From a checkpoint of a small transformer trained on Wikipedia: learned positions, tied embeddings.
MLP neurons of a small language model. Each row is named by its layer, matrix (down: output weights) and neuron, and shows model dimensions 32-95. Each number is 50 + 10 x the weight over its row's rms, rounded and kept within 0 to 99.
A block is one neuron, or neurons of one layer that tend to fire together. Before each block is what it responds to, as a language model described it from the Wikipedia text at the highest values.

Year-start digit "2". The leading digit 2 of a four-digit year from 2000 onward, mostly after a space, in dates, tables and lists, e.g. "March 2014", "in 2019", "(2006)".
L7.down451:49 52 62 45 42 47 46 52 55 39 48 54 40 37 31 66 55 50 64 44 51 49 55 49 60 47 74 67 45 57 32 62 51 58 37 42 53 40 63 51 56 32 58 40 46 40 60 54 67 55 46 59 44 42 23 54 45 62 36 55 73 47 41 50
L7.down464:53 45 56 43 37 49 58 43 57 53 58 45 53 42 47 64 30 48 53 50 55 50 53 29 65 50 60 39 61 51 42 40 35 44 52 47 39 35 53 48 24 60 63 52 58 47 52 26 57 59 47 49 50 38 39 45 48 33 43 51 51 41 71 50
L7.down1044:43 63 63 40 57 57 35 37 65 49 42 55 55 50 48 57 54 60 49 72 61 37 46 36 66 49 42 59 32 39 19 42 28 29 44 55 54 44 31 38 49 55 57 62 52 37 65 46 49 49 49 62 58 39 66 44 43 51 46 49 53 50 33 58
L7.down1345:47 59 68 51 49 55 67 61 34 36 46 43 49 48 55 56 47 54 51 51 48 51 49 34 48 49 64 48 44 53 69 43 51 56 70 44 53 51 52 61 63 60 46 43 53 54 66 49 52 59 48 53 53 58 49 54 41 57 48 81 43 48 61 53

Stats table middle numbers. Numeric cells in the middle columns of sports statistics tables, e.g. goals, draws or silver-medal counts after a pipe, with scattered unrelated prose tokens.
L6.down755:48 36 69 25 42 47 51 41 34 36 54 53 59 56 73 42 61 54 63 55 48 33 42 41 47 33 51 53 47 58 42 40 66 38 52 37 36 45 56 38 61 55 62 52 49 60 47 50 16 29 39 55 57 39 31 52 40 59 53 47 49 58 56 39

Institutional name connectors. The "of" inside proper names such as University of, city of, National Register of, and leading digits in sports or statistics table cells.
L4.down34:61 36 46 56 41 32 46 53 52 66 53 38 69 38 42 53 50 37 53 50 57 46 35 38 48 56 55 59 58 37 51 52 45 53 55 48 49 79 44 50 58 73 51 42 44 48 41 51 46 51 58 40 48 60 43 52 43 54 54 56 62 55 44 36
L4.down69:47 72 41 60 53 67 38 46 35 59 61 34 50 65 58 33 47 31 49 44 41 66 48 61 62 50 42 44 55 71 45 59 47 59 67 53 47 51 54 31 53 18 42 60 37 54 51 54 36 31 37 53 48 33 41 55 24 54 63 36 46 47 46 50
L4.down120:53 38 58 54 47 47 40 42 59 66 48 45 63 67 35 35 50 52 54 64 49 30 39 45 55 59 46 53 33 41 49 36 46 62 32 66 46 60 61 52 32 40 44 63 50 35 41 38 44 52 56 50 47 43 59 64 44 42 51 50 30 51 45 49
L4.down129:52 57 55 35 67 36 47 44 47 51 49 42 48 53 47 50 57 46 46 41 46 50 51 58 58 61 56 42 65 58 55 65 50 52 62 39 56 63 46 53 57 51 55 54 39 51 52 45 48 44 31 49 49 59 59 41 42 51 29 49 57 52 50 69
L4.down134:46 48 64 47 52 48 48 40 46 72 43 45 41 56 62 34 37 34 44 61 65 43 43 51 58 53 55 45 57 59 61 34 53 49 56 36 57 56 45 36 47 46 67 65 43 57 47 39 57 49 57 54 44 37 61 57 37 55 50 37 45 47 39 37
L4.down537:36 44 44 53 38 53 48 47 40 48 51 59 36 37 62 49 52 51 78 36 44 35 64 49 72 40 41 47 48 51 52 48 40 59 53 48 62 39 32 41 58 59 43 52 56 47 50 53 54 56 50 54 66 48 43 63 40 65 54 48 50 55 51 50
L4.down590:48 57 70 45 55 71 71 61 79 45 65 58 45 49 53 48 44 50 63 47 44 58 62 41 56 61 47 44 58 47 69 50 61 57 27 50 60 65 67 48 57 32 54 69 50 49 33 59 40 44 56 49 36 34 42 43 67 63 41 22 46 47 41 50
L4.down808:39 49 53 55 44 56 56 38 40 38 46 53 59 46 42 55 37 34 44 47 57 57 52 53 55 74 58 44 51 37 58 54 58 43 41 48 66 42 45 50 64 58 29 47 34 41 41 57 40 43 67 52 56 50 43 51 57 73 39 35 42 61 35 34
L4.down945:41 43 62 61 58 46 62 45 59 42 49 43 47 64 49 53 34 36 67 42 50 50 40 60 58 36 38 49 33 61 51 56 50 43 52 39 37 53 61 68 49 41 54 47 48 36 69 54 54 41 55 40 57 51 50 54 43 49 43 56 47 60 39 38
L4.down1015:49 55 56 59 49 58 40 56 41 40 45 53 27 46 74 45 62 51 56 55 42 53 50 59 40 46 57 42 65 56 55 53 54 59 50 63 69 61 45 25 50 46 43 66 38 50 52 47 62 47 78 51 66 50 62 37 45 46 32 56 61 39 38 44
L4.down1030:48 58 43 52 32 41 39 59 46 40 14 53 44 32 45 25 44 59 37 49 28 59 43 53 67 53 32 70 64 53 32 48 48 45 35 50 60 49 43 46 52 57 55 43 56 47 65 46 54 58 55 57 37 41 41 57 67 43 56 53 48 25 45 58
L4.down1136:43 55 58 54 48 41 57 29 52 49 50 57 70 48 59 54 63 46 45 59 43 26 50 46 54 57 75 53 63 42 51 47 49 81 52 50 48 50 36 44 55 53 44 58 40 45 44 51 36 61 44 55 61 45 43 49 42 52 48 59 37 49 52 56
L4.down1187:44 69 52 45 65 50 40 45 51 48 44 52 51 50 53 63 41 40 57 49 58 69 51 51 65 60 51 44 38 62 41 70 46 59 47 50 49 29 63 41 43 58 45 50 46 62 47 53 44 51 63 44 71 61 43 52 49 65 52 50 46 67 53 62
L4.down1213:54 48 41 48 42 60 39 40 56 67 46 48 37 43 58 59 53 49 45 70 46 56 56 41 49 53 27 43 51 53 58 65 54 59 60 46 52 48 46 56 58 55 39 36 44 33 46 50 40 58 66 40 49 47 51 33 42 47 69 61 59 53 57 50
L4.down1281:42 59 47 54 44 59 48 26 54 49 42 54 59 34 50 49 53 37 51 55 52 62 48 67 52 68 45 55 53 43 55 65 49 61 53 40 59 59 51 48 63 49 65 28 39 41 63 48 42 57 63 48 64 52 44 59 48 52 55 44 30 65 65 49
L4.down1715:81 54 34 52 88 53 51 56 65 42 41 49 49 52 36 39 57 63 64 51 60 47 45 59 44 42 34 37 38 50 52 88 75 51 45 56 58 53 55 51 55 59 51 62 59 55 55 54 53 52 52 55 28 42 50 43 50 38 38 63 49 46 56 33

Year's first digit. The first digit (usually 2 or 1) of a four-digit year right after a month, day, comma or "in", as in 23 March 2012, October 16, 2017, "in 2001".
L4.down45:50 66 61 51 65 52 67 46 68 51 80 30 51 48 44 67 44 54 55 33 61 44 38 56 41 56 51 45 67 77 59 59 42 33 69 49 49 31 47 50 47 45 48 45 45 52 63 43 37 75 55 61 52 42 36 60 34 52 53 44 34 52 54 76
L4.down311:57 43 58 48 58 63 50 55 51 56 67 45 38 42 52 62 59 65 57 46 55 60 53 53 57 49 46 70 49 59 43 34 58 31 53 37 58 46 60 37 58 52 46 53 47 46 60 46 35 42 45 60 50 59 61 52 49 41 41 37 48 42 35 45
L4.down573:55 34 47 69 37 36 56 48 58 40 43 65 60 29 57 33 59 50 38 49 41 54 47 46 54 50 34 40 56 44 37 69 53 71 55 56 72 44 47 49 54 43 52 71 46 53 44 65 56 48 54 49 42 46 47 71 34 60 43 52 76 45 55 50
L4.down765:30 51 61 58 40 49 59 44 50 68 25 48 55 37 53 44 51 36 48 69 41 55 59 47 36 50 46 60 47 37 61 39 46 45 65 43 49 56 51 42 64 53 46 44 42 58 39 54 42 46 46 36 44 55 53 67 42 50 48 48 55 77 47 48
L4.down845:51 48 43 38 51 29 35 62 35 38 63 56 49 35 61 57 54 43 68 54 62 49 48 44 33 58 57 65 46 71 39 50 67 41 47 44 56 36 38 57 82 40 44 58 59 66 41 54 31 39 50 51 50 43 53 52 50 33 54 46 53 56 46 70
L4.down862:41 57 55 47 44 72 42 58 46 54 58 58 27 58 68 39 68 52 52 46 32 55 52 60 49 42 56 53 49 47 63 39 32 39 52 47 61 42 46 51 41 73 57 42 59 50 63 38 52 57 46 50 41 57 56 48 39 46 46 40 42 49 58 74
L4.down1049:59 69 64 56 28 24 54 55 41 60 37 44 56 42 49 47 63 48 52 53 61 38 68 47 56 43 71 52 47 56 55 59 45 61 50 43 50 59 40 45 64 61 47 53 69 45 68 44 52 55 53 52 63 43 60 58 62 46 55 52 45 30 47 46
L4.down1318:61 46 59 48 33 48 42 47 59 53 59 55 44 55 50 66 51 32 60 56 55 43 38 39 50 61 60 39 52 61 34 53 44 37 51 52 45 42 42 56 43 44 54 50 64 71 55 59 46 44 36 84 54 41 75 66 43 60 57 42 73 44 51 51
L4.down1351:51 43 55 50 64 59 28 47 49 53 61 47 36 56 50 61 49 42 51 39 31 35 49 36 63 63 37 45 55 46 51 50 44 37 51 57 44 46 56 54 53 62 56 47 43 38 63 42 51 50 49 55 60 56 47 48 51 47 67 51 35 43 54 45
L4.down1365:50 60 59 49 54 49 58 40 62 52 55 52 34 52 62 60 41 39 55 59 52 49 62 48 34 48 62 57 43 32 40 51 56 51 47 51 42 57 39 37 68 52 55 53 43 56 44 68 49 62 67 42 35 53 52 48 63 54 60 45 49 25 53 50
L4.down1388:51 65 55 55 66 45 59 48 56 47 64 56 43 48 53 46 55 37 48 62 36 51 50 52 52 43 47 46 53 42 48 40 37 54 61 30 53 50 36 63 46 45 68 49 54 51 38 43 66 58 37 39 38 53 50 64 51 37 55 37 66 52 58 51
L4.down1446:54 61 34 53 43 49 50 65 38 32 48 33 47 40 45 46 43 35 54 55 69 50 60 57 66 41 68 52 53 43 43 36 57 57 45 48 49 39 56 41 38 48 53 37 47 39 50 61 53 51 67 36 47 60 53 69 44 43 71 62 48 48 37 56
L4.down1539:47 48 62 38 46 42 64 25 52 47 66 48 74 23 31 52 43 41 59 58 60 44 47 51 48 57 38 56 50 62 40 51 78 59 50 48 43 48 29 43 59 42 40 39 51 52 46 54 52 63 55 55 58 49 46 55 37 53 35 60 55 48 36 36
L4.down1629:39 55 49 46 60 49 39 59 37 55 43 43 49 44 52 54 50 43 56 36 60 53 51 46 43 38 78 64 57 44 46 40 46 52 59 45 42 61 50 59 51 46 44 71 52 58 49 42 55 52 53 79 54 46 50 56 52 36 65 65 56 45 61 63
L4.down1650:51 60 75 56 42 52 41 49 65 53 59 49 47 50 48 43 55 41 56 58 61 33 42 38 64 59 52 34 51 55 40 51 42 67 44 39 44 49 72 27 57 43 62 46 40 41 41 45 50 41 49 47 60 45 50 43 36 67 57 31 48 43 48 45
L4.down1754:35 45 43 41 63 58 49 42 54 42 52 52 51 74 44 66 46 50 41 53 44 40 67 56 20 46 57 63 51 34 47 49 53 47 73 37 38 37 57 40 57 37 35 54 32 47 50 69 53 56 49 59 63 36 78 53 42 49 53 61 44 53 62 24

Digits in stat tables. Single digits, mostly 0 or 1, inside pipe-separated sports statistics tables and score lists, such as "| 0 |", "0.76%", "0–1".
L7.down424:66 35 48 46 26 43 46 49 56 61 50 53 43 43 64 67 44 28 40 64 70 38 60 61 53 48 52 37 50 59 35 61 51 46 57 43 61 49 56 48 49 37 58 31 67 62 53 36 60 65 56 51 56 45 39 42 59 51 72 27 54 45 47 45
L7.down617:43 61 53 49 35 36 41 55 52 47 53 47 49 40 38 51 43 56 62 48 55 54 30 52 65 35 47 68 65 45 57 56 50 26 46 44 50 51 43 47 35 40 38 57 74 52 53 61 49 41 73 68 48 57 56 61 48 63 37 49 61 43 44 47
L7.down1177:33 63 50 50 58 30 48 62 57 61 54 48 58 49 50 34 58 42 60 57 38 24 61 35 50 67 38 33 48 41 50 51 48 47 44 42 39 48 54 46 49 71 63 65 35 61 50 46 43 81 59 65 41 67 40 49 54 52 50 52 52 42 59 44
L7.down1297:36 37 51 69 68 59 41 45 61 53 38 58 52 43 52 63 55 43 58 48 50 69 41 47 58 54 42 51 60 55 55 45 50 45 48 48 58 48 51 52 43 46 73 60 62 50 39 55 50 67 58 51 42 59 57 29 39 64 23 34 47 31 50 56

Numeric table cells. Digits, spaces and pipe separators in statistics tables, firing on mid-row columns such as player stats, league standings and vote counts (e.g., | 4 |, 43, 7–5).
L4.down33:56 57 37 51 42 60 44 61 59 49 60 44 40 62 64 43 36 47 53 47 57 64 44 56 44 35 43 48 54 42 52 47 37 75 39 55 61 52 56 59 53 59 52 40 53 65 42 49 59 62 57 39 50 43 33 29 71 25 58 54 38 61 54 47
L4.down220:43 33 32 44 43 58 41 40 46 54 50 59 55 61 56 63 56 45 60 55 51 43 45 49 37 46 59 49 58 48 41 51 54 52 48 59 47 55 44 43 55 42 36 22 44 52 47 56 45 46 43 55 40 43 49 42 47 43 55 37 61 60 32 48
L4.down249:43 58 40 42 30 43 68 32 53 49 63 34 36 40 62 40 53 41 33 56 43 52 63 62 56 52 50 30 54 39 50 47 48 66 49 60 52 35 38 72 56 57 32 49 31 31 55 65 47 62 44 37 54 45 31 47 66 31 43 69 55 55 66 53
L4.down283:54 46 37 64 40 50 60 43 43 65 70 52 73 47 53 53 52 31 45 48 46 54 64 65 35 50 54 51 46 48 62 59 44 32 61 68 57 45 64 50 50 49 50 49 52 53 47 58 44 52 41 46 33 57 49 24 50 55 46 49 36 49 37 36
L4.down294:46 40 33 44 12 50 27 43 51 58 47 54 53 31 55 45 60 47 37 51 37 43 54 52 50 61 60 54 55 40 49 28 54 61 41 43 52 38 50 35 52 50 43 49 47 39 55 61 32 47 43 58 52 52 56 57 47 44 42 47 42 43 39 48
L4.down390:57 46 39 53 44 50 50 56 47 68 52 65 46 47 41 66 63 63 52 58 45 48 48 67 46 49 56 71 44 59 43 56 49 47 57 50 56 48 31 37 58 39 26 39 52 53 58 59 34 49 59 55 39 47 61 43 43 45 67 48 56 43 47 46
L4.down568:45 52 58 49 40 49 48 38 38 52 44 66 48 56 43 47 41 54 42 69 31 55 53 48 60 53 42 54 51 57 44 55 40 53 47 47 54 51 44 27 80 48 57 47 46 32 56 61 65 63 66 71 55 49 38 40 37 55 57 52 63 52 47 52
L4.down867:58 48 39 49 49 43 59 53 43 42 42 47 55 39 52 25 38 37 60 53 39 60 58 55 55 64 48 44 38 61 71 75 49 50 51 57 64 35 38 41 60 58 48 39 43 54 40 51 57 48 51 53 40 29 46 67 56 65 41 73 54 29 47 48
L4.down942:33 56 46 41 51 49 44 58 55 48 55 37 69 54 46 50 33 63 55 57 61 59 32 35 42 52 46 32 48 33 53 46 55 71 68 43 65 60 56 55 53 55 38 45 40 63 65 62 35 61 49 59 42 48 49 52 80 48 42 39 37 44 37 40
L4.down1019:43 53 41 51 51 54 44 64 52 55 54 69 43 47 77 46 33 48 44 56 46 64 50 52 65 47 42 46 54 43 48 47 49 42 62 51 46 36 50 49 40 50 62 35 52 42 49 56 29 42 54 48 49 50 47 47 51 68 40 47 42 54 63 38
L4.down1197:69 49 50 60 54 38 55 44 59 50 53 62 34 39 50 50 62 52 48 64 47 56 66 44 33 67 51 39 42 47 49 49 60 59 59 42 43 52 62 40 42 62 46 51 65 44 43 40 41 60 34 55 60 40 47 36 48 37 40 54 58 58 55 59
L4.down1324:57 43 45 64 55 49 48 47 32 63 53 53 60 31 50 48 50 52 43 44 63 53 56 48 41 47 47 49 50 47 49 50 41 51 50 43 66 54 51 37 52 33 57 39 40 49 53 59 58 33 54 45 47 44 42 37 37 49 39 45 47 44 47 40
L4.down1599:54 43 44 38 46 48 55 39 48 52 62 51 79 73 53 47 55 40 46 44 54 49 62 67 46 69 50 35 50 66 73 51 50 62 45 48 39 34 69 38 54 46 43 56 66 51 47 57 42 52 50 65 40 31 63 44 50 53 49 65 46 71 56 59
L4.down1603:60 38 54 55 57 41 46 57 68 54 55 41 40 64 51 47 40 40 64 31 34 49 56 51 62 55 34 50 49 55 57 56 64 52 49 48 56 30 39 41 54 46 51 45 57 52 57 41 58 53 42 51 43 53 47 58 50 39 46 62 49 27 48 65
L4.down1742:50 18 65 64 55 34 54 42 44 53 51 61 55 64 51 45 32 47 43 42 48 28 54 48 57 49 70 38 63 34 40 49 64 52 34 52 44 36 35 45 60 63 54 41 59 39 35 47 44 37 48 51 51 49 62 26 44 53 43 46 50 49 39 48
L4.down1748:54 74 55 56 43 41 58 41 56 58 46 62 44 61 59 55 55 36 70 50 64 42 39 58 54 55 43 43 45 46 41 42 49 42 37 45 52 44 36 64 56 52 52 56 61 38 47 51 49 34 44 60 48 47 45 47 52 45 34 64 53 52 57 45

Location preposition after venues. Prepositions like in, of, de right after an institution, venue or event name, before its city or place, e.g. Railroad Museum in Portola, Championships in Ronse.
L7.down367:61 44 54 61 75 36 44 41 37 55 49 59 44 45 39 54 44 30 60 72 75 54 71 48 49 46 30 63 57 50 36 49 45 31 47 52 46 65 38 51 25 40 61 54 54 55 57 45 46 55 51 44 42 43 41 51 62 52 47 44 48 46 61 37
L7.down442:48 50 39 41 44 57 41 44 47 17 67 67 40 50 50 39 49 53 41 49 60 42 38 47 52 72 30 55 47 51 40 41 54 42 38 48 62 59 64 63 50 52 53 60 52 56 61 38 55 58 43 33 50 45 50 59 55 68 66 54 46 54 49 39
L7.down958:52 48 56 44 35 62 61 52 42 73 60 52 49 39 58 69 26 49 52 36 57 61 66 32 31 57 56 63 60 44 47 37 45 54 45 42 45 45 44 62 56 45 56 54 30 39 65 33 50 57 31 57 52 44 48 62 51 38 69 38 50 41 45 36
L7.down1692:67 52 50 54 60 50 46 63 72 33 43 59 63 57 47 59 66 54 50 44 53 49 49 56 48 62 60 49 57 57 45 40 46 37 50 53 48 58 50 59 49 29 50 45 46 62 60 43 54 53 37 54 55 30 22 39 61 59 40 54 46 51 58 34

Year onset in dates. The space or first digit that begins a four-digit year after a month, day or "in"/"as of", e.g. "July 2021", "November 2, 2009", "at the 2020 census".
L6.down390:42 57 50 61 55 36 53 47 65 55 62 52 62 44 49 61 60 54 57 47 58 47 47 54 59 44 27 46 68 57 38 61 41 72 43 58 58 60 53 48 51 46 36 59 49 56 53 62 54 58 37 47 58 47 59 51 61 54 43 55 61 41 45 67

Number-internal punctuation. Decimal points, thousands commas, time colons, and table bars placed just before the digits in tables and statistics (61.64, 6,507, 6:00); weaker on possessive 's and mid-word pieces.
L6.down513:48 51 58 60 53 55 62 66 57 50 62 41 53 45 52 58 54 50 32 45 49 54 41 58 52 47 65 49 45 53 60 44 63 76 44 41 47 59 43 39 60 43 50 45 48 50 52 55 38 35 26 58 52 51 52 62 59 56 55 68 60 59 59 40

Digits in numeric figures. Single digits inside numbers, strongest on the leading 1 of "100%" in election "Total votes" rows, also in distances, scores and stats tables (9 km, 0–0, 1500 m).
L7.down493:49 61 16 66 34 51 52 81 44 30 49 40 50 35 51 47 39 61 59 54 55 63 60 55 66 67 58 53 51 49 40 48 49 43 60 34 44 49 64 56 49 71 72 64 46 35 54 46 73 52 48 35 38 45 61 40 53 63 50 38 40 49 44 41
L7.down878:49 52 47 65 67 41 50 43 51 40 41 48 68 46 38 56 49 50 46 49 64 53 29 38 46 60 54 63 44 42 60 58 41 40 44 42 52 51 71 28 40 43 32 55 33 56 39 21 46 56 38 74 40 50 33 56 40 39 30 63 58 47 58 38
L7.down1278:53 39 37 38 55 50 66 57 54 50 61 65 70 45 51 53 55 61 46 62 48 70 60 46 44 43 59 73 38 45 40 57 60 46 43 52 49 46 60 65 41 69 66 49 59 52 41 53 59 63 49 75 53 47 38 48 65 65 38 50 52 28 32 55
L7.down1342:53 58 37 43 34 62 50 50 52 64 56 56 48 45 64 52 58 49 57 65 29 40 62 60 45 39 53 85 49 55 31 54 76 56 54 36 60 43 44 38 42 58 36 38 60 40 51 51 46 39 61 52 30 56 52 56 55 38 41 45 30 61 48 46